config.toml
activation = "swiglu"
init = "normal"
optimizer = "muon_variant"
lr_mult_o = 1.5
decay_fraction = 0.889
train_tokens = 282200000
MLP neurons of a small language model. Each row is named by its layer, matrix (gate and up: input weights) and neuron, and shows model dimensions 176-303. Each number is 128 + 24 x the weight over its row's rms, rounded and kept within 0 to 255. A neuron's up and down rows have the sign that makes its largest values positive.
After each neuron's rows, "fires on" lists the tokens most often at its 100 highest values on Wikipedia text that the model never trained on; "fires after" lists the tokens most often just before its 100 highest values on Wikipedia text that the model never trained on. A number after a token or word is its count.

L5.gate704 [135 183 135 110 142 129  89 153 126 188 118 146 153  93 104 131 100 157 122 137 127 110 153 100 103 158 128 135 171 167 140 104 149 169 166 103  84 140 140 189 104 130 132  84 167 124 106 152 126 115 152 152 148 110 115 133 157 161 116 132 133 156 110  86 129 132 123 140 176  88 134 118 111 130 149 134 123 126 158 143 108 109  91 136 149 127 102 134 126 112  87 123 164 128 167 114 117 137 151 125 125 131 135 141 112 116 111 172 126 145  74 144 141 158 107 148 109 106 138 111 110 126 116 106  99 131 196 124]
L5.up704 [172 134 130 118 166 122 187 137 139 123 107 129 165  93 138 142 161 128 102 131 150 133 140 150 154 133 123 106 156 174 128  82 140 122 127 122 132 113 129  89 107 155 105 160 128 164 122 120 151  84 151 132  90 160  89 167 113 165 117 126 118 126  94 128 136 147 150 100 110 149 163 111  73 127 116 101  86 122 127  78 130 132 106 147 107 120 106 125 167  84 106 151 129 149 118  98 122 150 131  81 139  97 137 143 120 130 137 155 131 121 164 152 123 127 113 154 148 113 118 119 104 108 147 160  89 139 134 111]
fires on: " New" 22, " October" 12, " November" 11, " September" 7
fires after: " in" 33, "In" 12, " the" 9, " In" 9, "," 8

L5.gate282 [128 130 133 138 126 121 137 133 150 103 179 155 150 117 102 159 136 120 102 106 107 145 150 181 138  97 132 131  69  93 163 148 160 153 114 114 155 125 136 159 129 161 136 124 158 103 146 127 104 172 125 168 186 136 149 118 129 121 161 113 116 147 115 134 131  94 106 103 144 142 158 134 125 111 172  88 116 157 118 114 128 109 115 164 109 144  93 129 137 133 126  93 109 131 144 117 110 105 125  90 122 120 190  73 157 129  97 127 123 120  89 147 133 104 108 170 104 119  82  83 152 127 152 104 117 154 122 114]
L5.up282 [123 147 126 128 124 103 118  97 141 129 124 132 115 119 105 143 140 127 168 123 144 145 109 115 159 147 188 115 144 122  97  89 132 136 133 117 111 151 136 115  71 139 134 133 172 133 126 132  97 136 132  81  90 131 114 144 121 134 103 171 143 129 150  94 151 132 128 179 138 128 110 114  85 111 143 185 133 130 118 146 120 105 105 149 120 145 146 142 114 146 121 131 150 110  96 121 132 121 139 125 143 122 148 115 133  72 164 174 159 157 136 132 175  98 129 164 120 131 123 110 174 142 120 151 154 111 150 163]
fires on: "\n" 44, "---|---|---|---|" 20, "7" 5, "8" 5, "|---|---|" 5, "9" 4
fires after: " |" 41, "|---|---|" 8, "|---|" 6, "\n" 6, "3" 5, "---|---|---|---|" 5

L5.gate490 [133  91 139 117 133 108 117 109 149 156 104 146 155 142 100  88 122 124 103 115  86 152 113 124 136 109 145 107 126 123  88 130 111 110 123 104  69 144 150 140 142 163 142  59 142 101 162 104 154 160 120 131 125 134 115 133  71 120  70 121 100 134 129 114 125  66 132 126 121 131 128 168 121 142 140 153 118 129 155 104 129 136 117 109 115 119 159 106 180 121 171 135 171 140 138 112 141 124 107 134 110 105  73 145 150  99 116 142 121 121  66 105 135 133 117  76 127 115 119 149  89 112 113  85 135 145 152  96]
L5.up490 [132  92 150  86  99 137 120 109 134 122 129 163 143  77 143 124 142 117 138 137  64 158 104 148 124 134 103 119 114 164 106 109 128 141 113 111 114 178  91 144 174 127 116 106  84 171 146 139 108 129 144 164  96 106 139 132  78 117 129 141  94 112  91 114 108 107 115 145 111 136 119 154 156 121 112 128 142 136 110 131 164 108 127 173 117 131 145  94 129 113 109 116 110 122 142 102  94  92  99  98 131 100 112 159 183 101 190 143  96 115  88 123 129 165 148 110 118 127 126 127  92 131 156 124  85 152 153 122]
fires on: "\n" 87, "-" 6, "th" 4
fires after: "." 80

L5.gate948 [117 135  99  97 115 156 154  98 121 143 155 145 126 146 122 100 149 150 137 115 142 142 103  93 123 120 127 160 101 108 101 126 141 152 121 140 148 128 132 121 118 130 133 132 147 111 121 130 131 174 115 117 135 118 102 128 108  71 132 121 127 125 109 133 136  77  95 134 144 106 180 104 126 163 105 113 120 149 116  95 111 198 145 142 133 170 127 120 105 131 131 131 135 129 200 137 142 167 109 134  90 121 142 116 109  98 161 120 130 118 102 122 159 125 132 127 135 123 162 132 117 145 171 142  96  90 125 143]
L5.up948 [159 134 133 112 113 111 157 129  97 159 153 140 110 161 122 122 136 101  83 122 125 120 108 111 150 138 129 165 135 123 144 145 152  62 137 129 142 112  98  65 106 150 133 157 133 144 161 119 122 128 115 117 119 159 107 123  86 138  89  92 156 109 136 160 125 152 138 114 122 171 100 113 130 167 132  89 164 120 105 145 159 145 121 150 169 185 120 133 149 139 106 143 189 140 143  87 139 140 144 128 151 155  90 120 115 114 135 144 101 126 140 152 143 119 139 136 151 118 123 110 144 108 185 124 139 138 128  70]
fires on: "\n" 54, " medal" 5, " Bronze" 4
fires after: " |" 56, "s" 7, " Gold" 5

L5.gate668 [148 124 148  95 129 143 138 127 136  95 122 120 148  82 110 146 114 143 146 145 105 120 102 160 187 150 121  95 118 126 128 130 142 159 158 171 102 145 117 139 119 156 148 135  98 141 127 151 126 138 111 124 129 156  99 128 134  85 136 145 135 130 107 118 114  77 154 144 194 145 115 164 126 113 135 135 136 144 123 120 100 147 149  72 163 132 101 124 102 127 131 127 102 107 107  90 151 132 152 143 103 132 135 119 130 122 157 119 142 119 114 134 139 147 124 120 138 181 152 176 139 128 140 130 102 135 115 132]
L5.up668 [ 84 128 144 115 117 179 151 129  88 142 137 145 158 184 102 116  91 169 116  81 126 132 131 135 130 167 117 134 139 184 107 100 104 111 130 103 147 158 119 137 118 129 108 156 139 118 134 115 156 122 103 118  95  83  94  85 113 104 144 110 170  95  84 128 146 156 129 115 190  98 115 130  92 154 154  74 116 132 127 113 134  87 144 143  90 111 100 143 134 116 142 104 163 119 119 151 121 142 152 136  66 126 164 127 109  99 115 118 128 121  96 121 142 129 155 120 107 163 186 150 132 163 158 107 139 155 157 120]
fires on: "\n" 100
fires after: " |" 100

L5.gate613 [119  46 117  94 132 194 131 184 126 128 130 152 127 103 134  96 155 131 108 141 150 150 121  93  89 125 118 140  95 143  95 188  95 130 139 139 155 156 122 108 116 113 158 127 143 153 137 110 145 154 114 134 138 148  93 110 120 128 149 126 114  83  99 161 158 103 126 118 148  96  96 121 123 165 112 136 124 121 106 129 126 113 117 121 136 115 132 165 128  63 169 173 145 102 172 102 140  91 119 113 103 120 167 108 104 132 147  82 126 152 130 108 118 111 111 172 155  78  83  89 112 124 120 129 109 120 128 184]
L5.up613 [ 93 119 114 141  73 155 127 150 161 117 150 135  94 169 166 134 148 142 126 106 134 107 117 150 117 102 107 150 116 142 109 120 124  97 152 123 173  97 106 152 102 135 113 172 128 155 145  83 124 114 171 154 104 133 141 177 170 103 148 125 161 114 115 114 145 151 123 154 114 134 117 130 108 161 120 148 105 139 143 122 122 146 131 139 124 100 127 143 120 171  86 181 132 140 169 143  96 101 125 126 124 149 128 136  92 142 218  91 121 143 138 159 119 146 132 122 141  98 129  70 131 107  72 103 111 119 111 124]
fires on: "---|---|---|---|" 32, "s" 27, "a" 12, "|---|---|---|" 8, "|---|" 4
fires after: "/" 25, "\n" 14, "|" 11, "|---|" 8, "|---|---|" 8, " |" 8

L5.gate680 [119  94 131 126 107 116  93 126 119 156 136 125 154 106  83 139 140 145 135 124 112 130 126 133 155 138 113 141  92  96 154 148 140 135 187  86 132 113 110  73 137 155 141 137 175  89 134 160 119 199 146  99 112 128  88 145  97 160 123  66 165 124 147 151  95 159 125  76 157 117  95 169 163 130 147 168  88 129  96 122 107 103 124 138 166 130 153 101 183 102 148 123 115 129 132 142 139 157 106 138 110 123 128 168 117 145 145 146 180 166 139 169 102 122 131 102 117 104 157 116 127 124 123 117 126 133 137 112]
L5.up680 [135 147 130 139 129  86 138 156 128 121 105 119 118 139 182 161  73 163 141 152 149 135 128 162 146 121 165 170 133 128 168 127 151  97 171 117 127 142 153 117  73 148 123 133 113 136 129 103 146 115 139 128 151 140 116 153 140 163 111 103  90 103 126 183 130 116  93 113 121 130 173 125 167  99 124 174  82 144 173 110 103  96 144 149 155 127 154 106 129  96 100 123  84 134 103 140 113 105 139 115 144 126 125 144 143 109 129 102 100 128 124 103 148 182 139 139 175 114 150 137 116 128 127 151 107 119 122  81]
fires on: " " 100
fires after: " the" 58, " a" 34

L5.gate37 [152 130 114 134 130 165 123 146 115 139 110 155 152  89 191 128 132 143 109 183 130  87 120 136 139 136 123 114 125 146 106 101  94 152 141 139 162 138 133 130 144 130 162 128 128 139  95 133 123 128 139 108 134  99 131 131 164 118 128 129 137 119 102 115  88 133  91  97 116 106 158 141 120 133 158 108 130 138 147 131 118 109 142 149 126 134 166 156 140 134 160 127 113 131 139 128 104  96 167  91 142 127 123 118 145  94 144 131 165 149 124  90 165 105 110 131 156  79 144 110 131  82 143 111 126 135 142 116]
L5.up37 [ 88 119 135 133 126  81 137 129 176 134 150 178 173 161 125 137 132 124 148 110 123 129 147 132 105 144 130 134 107 114 132 108 116 144 169 125 166 168 119 124  92 148 127 135  95  97 121 130 155 133 150 116 135 146 151 132 112 117 130 106 145 122 153 114 133 141 157 125 133 102 115 123 105 144 127 100 127 179 140 101 125  82 115 132 108 111 133  94 154 154 134 146 122 158 157 137 127 154 173  91 132 108 110 141 107 104 151 156 131 116 156 141 124 117 178 137 154 141 158 124 148 121 148 137 142  96 119 110]
fires on: " " 88, "." 8
fires after: "," 52, " c" 9, "\n" 8, " August" 7, " October" 6